config = dict(
    hidden_size=192,
    head_dim=64,
    intermediate_size=768,
    vocab_size=8192,
    bias='none',
    tie_word_embeddings=True,
    parallel_block=True,
    init_std_o=0.0,
    learning_rate=0.00262,
    beta1=0.9,
    decay_fraction=0.885,
    decay_shape='sqrt',
    batch_tokens=131072,
    max_steps=3871,
    dataset='wikipedia_en',
)
MLP neurons of a small language model. Each row is named by its layer, matrix (up: input weights) and neuron, and shows model dimensions 0-191. Each number is 500 + 25 x the weight over its row's rms, rounded and kept within 0 to 999. Numbers have three digits each.
Before each neuron's rows, "fires on" lists the tokens most often at its 100 highest values on Wikipedia text that the model never trained on.

fires on: "-"
L4.up517:503493539436491489530480518518480481487537517498501471513490504485524547452510495483476470536504487481503490519473510498517462466521519524533481543487511486510507540446466537461510501517506520477546499458488498540476501492516545518549522504501453503525507478485529477462508541501509534524541496492487523483518546513460532483484488508441526434508476519521493517457499486472503474504515486475518536490468484503514505465532499474503544544510480501512507466476472473517512501493524496501514500489482503505517465478488489476487543472499436511468495528444478478530527474521514491514

fires on: "="
L10.up97:493499495490499509537453487487459529540555509494457499479452535520494554457532484529459488499453487455532530507475529503448469466509440491524473500493522485506534503472495500473461497477506504553479538525479511498468493502511511481531482512481492462548563505544519512483537536470531510477513533515519488520494494498464511504519500523458506510489481485519507482490471498495457540501462513474522539524454463504482533522504497512525545536505494494507532512485458497468467480519507537521509506483485533484506497510513538508494520492507518495517522477485496484508447530487490501501

fires on: "\n\n"
L7.up358:460522460468502533518487517524458544520505490464498512459529557513455548498498494512463480501415492497510534492465525506442460495545476499500480513503543460554529493515520541492482501446497546502495495530485537530499528508495527516491492495492503448514507555523485501433501483470513531488477518524516538489485542483495493483523506534480521513479495506508536524490473502521492510481481490521506507499471478531494513501508514494523508537464494488523500504462477499481500493524517504501487468488516546472481542527501523503494523479531495526497533538484517483502458522523472520518

fires on: "-", "on", " Championship", " Two"
L7.up492:510534493488502505528516547458490506535498452483477501498543534479473544463499516477505473488531474481491521510524500534456485497535481540494455480494564482581517494456541527475509495463477505462497508505492458490467509487513493505543520522505506486508505492479516495477501510521551523488542509501546511514509507486500524496520478506525501500472497472472506478530451482466487542495459493493510537484517526482448515518476492474491515488474505547527497502483471470467493475548533515462487495482507474466475503535512514498513525498554482496543490499504503456523489511560481515503

fires on: ":", "-", "T", "B", "S", "D"
L12.up481:537438473502471521510484524483520473491532488475538463521474513501463518451526463512474507518517511503503504529513517482479451438549493449473438487514479477550474488499481520514494466475499487496430509439517494493503491556501544485545497498493488497536510504516507507482485583524523501473500500505491504501495534470518513491515531510476520493507501532533522490503514512475503524481531489505499544490493519518477504485504497492494535565475482514493477484495484493508491503493471487515504545514530513487499458487518500481491531470463490551536517529489529499556509493506510493528

fires on: "=", "-"
L10.up238:521523507496520483525493529490469501485488494541506512520491546518523540465508479510456476500453482485496510429477487534449463464510519499492454484531505462498529501480479504488505486500479570513501516481488528483467511513495548481516496501527490479515509499490488480525501572463505502501523504507506537469504513481470481487494512485467496495495506480502478498516517492550491583533530519506501515510482502537488477500516502506476535546488502506477528553505521497474489491524532523520512504415485519495506510512532542492476554487531505518468514486472482527559496535516505468499

fires on: "n", "r", "-", "l", "t"
L12.up304:479497526486518491496495511515447472498530514452488478524515508513446526465543528492513471499468474514485542463529513518498504474492509500496491556510504502519517493434510532492492493469499514495501485448480512545516540501527532533524461533493437511497515483462516514457499489533511511449477510473525479501463513447494499490462484481468536520450473516488510515469510509491523513486466517481499535507488511516499542476545519486495493554514466529534543505478473491485503540511526492493521482465495521483524475517481469471455506480510469536536499534504524506522513466527508535496

fires on: " under", " rel", " good", " Ad", "han", "nt"
L3.up596:444468508495447521548528519502508474571535494491513518485493527500519495510470534479486434485462469542479540512507557520466498485499503486480510506505510530499494498490514502505496504534487488534504471543508480524506514540496518513457499495501471471505490515493522463464483501475525508489485492499520521526513510431508498533489465457478508475527489457508494515478539485497478542469483516484535497461497503506486516470504539481518511529493495535463501450520502489543462527491485507495484515484499504501502506492520503530484506481480426550459516479503502501536459466542491552480

fires on: "-", ",", " (", "ti", "/", "r"
L11.up291:477522491493484515561420485501529515472532521474520493513511521535478527509522482495506470501492514508499485493508505512450467469532518463493456456514551544452517516441485502489494491484548532458493496491522492522478521493492530517504521505496462503492531524511509487502510509486490526530501487491475507492481547473504462489487470485444476523478492468513479491497503541506542489495473472504515493495506486538495520507555509474528483481477483566490510508499522485477439510543523519516487495506515537487517496441459458513479511478547522546524510521503497507509480502537483511461

fires on: "-", " including", " called", " with", " like", " included"
L3.up151:476472498470517481499478512490489501463475521483529503490487515523487564452528544484481446480503514473458518481527489512487508473497501498488482505515502497528529489483511508509487518523520507483514492445494496502502537468488520518523514491534489503530501513497502475484516519489441545526530481470486498499514519485475545483492451467495550512485492522525490511522527440486511528479492513482487494517471489512487519502520492442527516489510509536516551495514486454507500510501473453524520512491455537502492522528495546485463519508501468527498562520407468509566488510538495473498

fires on: "K", ",", " and", ":", "-"
L11.up533:526471499481504501538491536483519471545475489462504487533467529496463564451532488510441522519466512514496506487461452468508482484533502481463459523464492491517471509501497558506496512450502528514494517493495507503502505531490464506513470500499501486525508555482520523509538549454498512501533551475491496466455555474490485495446449474486497502489514521521532514513504496454476520466493512510477568520495487484491556534486505507492491515490454546506499494462486480518484518515488504502494497488512536509508470482469517500493500492496480538474497533496478467524523496488518513522

fires on: "="
L9.up461:504491472513501518534511481484515511504511496465471500474489522481509557456541478500510475505469473464528487470485554500470452437489536479534505526516537513546477487453505539496523496478495491461463537496487506473465482484504503549553493510533514485555523531503492518535521500514522510475530516537489511509481484501462510476538513507469507535512482445517503445483516543518509527503539478498513510465478503470443534511525488484507506502510484474494513526497472497472470499497528504554499509467489571497531469511501504498461516503516507472495471521478495464502492494512481505528

fires on: ",", ".", " ve"
L12.up440:471511470501525523550445490509511499510521508507512497515473498514507488498523495490482479514453487502531514485461532486491546461540480463492535491486509531452559512526485489480489478539537514497467511516510478496515491490523477478529480526514524438510461506510543555513505502494467463503496524494483520544467493488518471516499481475525524518506494453497514533539459525508508477485503441481490496487468494495515529491509492531521517492488471506468511540507503479537460492489532530531504517469489502509508544504425474515478445472499476555541467519498489490500492500504463542491

fires on: "=", "Te", " Mel"
L7.up656:484499527471532513539501515497529488464470507475476485527494536524474490487530479557475504549474476496495455463487516511497508493549489476528432494531499454517506510482461508480486519450487518487496449497491492507484545476466536554496539521519494475464507513486515488500498555443500446497490542516508543489498516472519501477515488466461465520499486476535508496486484487504475558515504465504497498475488503507483510513519512519503549504478527547470528507451519483489486537549501526500512489513461525497522495517510514470469493518508469499497488528490466484520498501562506517516

fires on: "="
L9.up231:468509485494518483535457490494470523532515490476491504494503534485481538455522481515499494486471484488514536494481554499449459463507492476547505557497544473568506484431505538478502487459527528481469525492486482477475499501515500502507495524501522461521535519515498497491537522480568498460521511554491529506488491493471506485543491526443513511503493450499491433485509515488453537489503507472520512495462499504480517527535482509508538514506491462497499504490470498480477494504512538534492479495506533480511489516525508487507532505531516463491488511464516446509461502506485515523

fires on: "=", "-"
L10.up244:499506508524520460500510524547536524549483511518497530448481506546512514460547478482477500460458485485493512476468489510478492455492504524505481502490496469556473493445484498448507489493529534508466540476455536472487500506509498488500483498490493501565522542519504521516535519476499462542522534493482461525526487492494517513514508523502519512529503483482504480515542509512513513494438517500531501517456511428442518520528480489519507516519459459504553514514501523489509461539543511507492505492509504480490477500483482510500512488493523482453488525527524494463534479476520499493

fires on: " to", "rib", "st", "we", "be"
L3.up225:541503493502545529523485507520493485536515487484514465509490523475478517511465534496490517519499494477475479517489509498485479475517477520517500485485500475464516503501494489476521487502503478468496499517493523513532518480441474505491499545515506537530510491487515508534515535474507524547476469469511532498503499506485515472463479502533490540483495469524484557484484429485499499483512497477498482528478480548463545471526474482518531543490453474505485544563504447443534499513503522558509514511528501542511455448486474523498521514482484566524494520520557494513479479492489516504

fires on: "|", "-", "."
L11.up376:495529515511545490524499542498514479494479464518537531495504500509467481478433506508514489563476491491527508469445504518451452465506503504509498471533470528502518535453471472492509488488497485488543497544493516484508501547502532482527467504511526440552524507496506480485496488483548461495478483556466554512524514470476479457502521492487507502522477476517512530528522506505491477490518486485506525519475492505522549508475490473520505514453462535493468526491500470462458507529491497477550499517515505508484475496509548515527490476495494483478448552511483504511512480484481509495

fires on: "/", "\n\n", " Z", ":", "-", " -"
L5.up511:484505481470487496539475529451446515499496498482537539508519483522493528440487492518484511526517513506511513484498518463457491476507504490512455521498499467539514516486527450488501471517488521502447528522507502544484507518475513480484490524491461486522520505541516496498483492489508574483540511461513467487476541491476510502532497486491484527507548514476502511481500473484503490479494502554434542470457500482449507502493490489518511539468454519514507487525472494506507503528446483495484509441486506495506506489501491471470531438460483515487536525487470477510541462527500524485

fires on: "\n\n", " Synonyms"
L4.up12:443482482510495533527465481502505549481498504459460470479512530522529561463482531570463465471476500457486512482468525507496449504523487525527488511531528466553475522516540500484471490441486500542512510513526542537503525498494519484509497522485506503512550470539530511449503498484510546471478502494510506486498512495503494506523486527485490528472477495489475471483462544522513515487473504474517508502469498489487478506495488492504511554474516530519519541464494500488458498492497491489499481487505545477498489521524550478504561508499493502505486511501473437507483533499473490485

fires on: " building", " un", " rest", " early", " incorporated", " mid"
L3.up713:505482518509453472547484515495501516475501530454477542530548482530534508481477503512508490483493462491467533492489514490513497459471525543536487522491510499512523480491475489551466466485491508488496513479509506517491557496526510522496512481497464495482507509499525503532537524528566563528504470482501508484518542490490481485513452455507556502477458465525509508490532498532490473504515486503479506461486462542492497501551519463538484481491481527550492486540456475477483463502476480492506482502527520547477461490488512525447514482501474506472523521467513499510488539506477474487

fires on: "st", " 18", " early", " his", " to"
L2.up260:530497489470507519522470478493472488486497502444453486504484524506473567494492476521451499526528481518479497498509509489479458478484511494497463473508531490490494501517497444511528506480506529492487505523499546519465523477461532489491491550489508471468496517498528516503507523474500525529497508488477514526549538508511509482548500535457490522481515502489503523433475472495480467447505485475486515464489515493522530521532492464506566571448517529503462490520497502490530456483491497520471501474494501526508495447523507523518490503471479569483518501522538514455494499506504487497

fires on: "-", ".", "ass"
L9.up376:497540501504525476515452542504462481525502449505541499500512513508479474472482490509518503531487501501480541504523461514485505499524468510474479513488537484558491541445462514459499520495521520511521495457485521537475500516533505534570481467501517480497502500490482491414499488511556527483526489550503522487514524487475475482537498465509513517480472502539492529521513491507528506483496495493515478493497476520503493482493498468490570510476487546491465506462495442499531510532504485481539511508506486489479494464529488484530547478526452482503502549468495514530481495507491502523

fires on: ",", "-", ".", " (", " by"
L3.up3:513476478469473493504478509495550485479484570528550508538510490470509548466508505532478492473527500493545525506483493487505526476528509501506438535452492454479528492495524526484528507530485491478469491503503493517488525492502485518502497512509479494518520509484537522527505510526516532516473499505492508500503555502477504451475477475474509466494450520503520540511483488489522475529515521501451546496484539511459530461521490456516533526499464497497542503528477478499510457494519476517501504465475497504552513507500500494433490520477507521437531540449502464523526500472515483495

fires on: "-", "="
L4.up57:512485530474484552508490509518502527479521478491471478512464509497487555492535522507480505513427510486523538529511485498496438465581537482499490522476525510506498533491500481483531497510501516489485501498482521548508486487500497496540529472484484494569512483520518482450486494478518511498483511515521506499480547461438516463503442513463515503488483459540535539502502526491528513501471471497527531484475475503482516523517541499539524478478509532510541492441467488499488494521514503517492488493462519492488503527475484452484534498517463556490492508495502491516487532526516496490

fires on: ";", "ay", "ch", "ani", "z", "ai"
L4.up542:531526470480515510485495496511461538499484520454526517464518514466491487446481477515495513501473499509535538494521508515483515485500498555543466512521511453481533484505509490492505484511532548454431465495462466502500529491470504492547494489528436469531511571535483522482521523495510486474495534522513513491474510501466491515496477492499503518504484502498511504453495497476526483523494518447474536504479526509523465576490541461526486503528532502522547480484529494517510483509487539499492495463518513440472511516511482494498504453506465475509459504495512514518493500514492503530

fires on: ";", "ea", " ar", "ani", "ai", "ara"
L4.up256:508516452499485483495492491519502452519530457509541497485488508490471507479464525480516502562477487525530500511522491525502526496522504526499450536509499466525481538510514509489514499440501533477509502443473487523495534509439492468482486505507472467557485556544510503480549552515537531539500505482474525506513525471482542534526488472474490480496486492499531488493493529496497490495484490478501499497500537528467495561511543454500493519464518492543511497499489513549480494505493476501496506467483552503533488516502510470503521485472481484517516561473482448484500513505485528522

fires on: "="
L9.up382:500491459500505506486509493503547519526470498502476498460482523491518526501493518529503503475503460526519511473517517491469481456495510466506502520485524478506465473450474504474506535490523545499488539434481504503481519524479506560531503522487509473556516540547522504520547525533505500512499492483494485507487521523485515483486476531466489542497528452556524468502497516484494565479503462502509504485468495489486501549562523527498495474525496474526537489464484511532460505491491547535471507475537520500484481552470531485493544503513550470478475506478516496480483506470489506498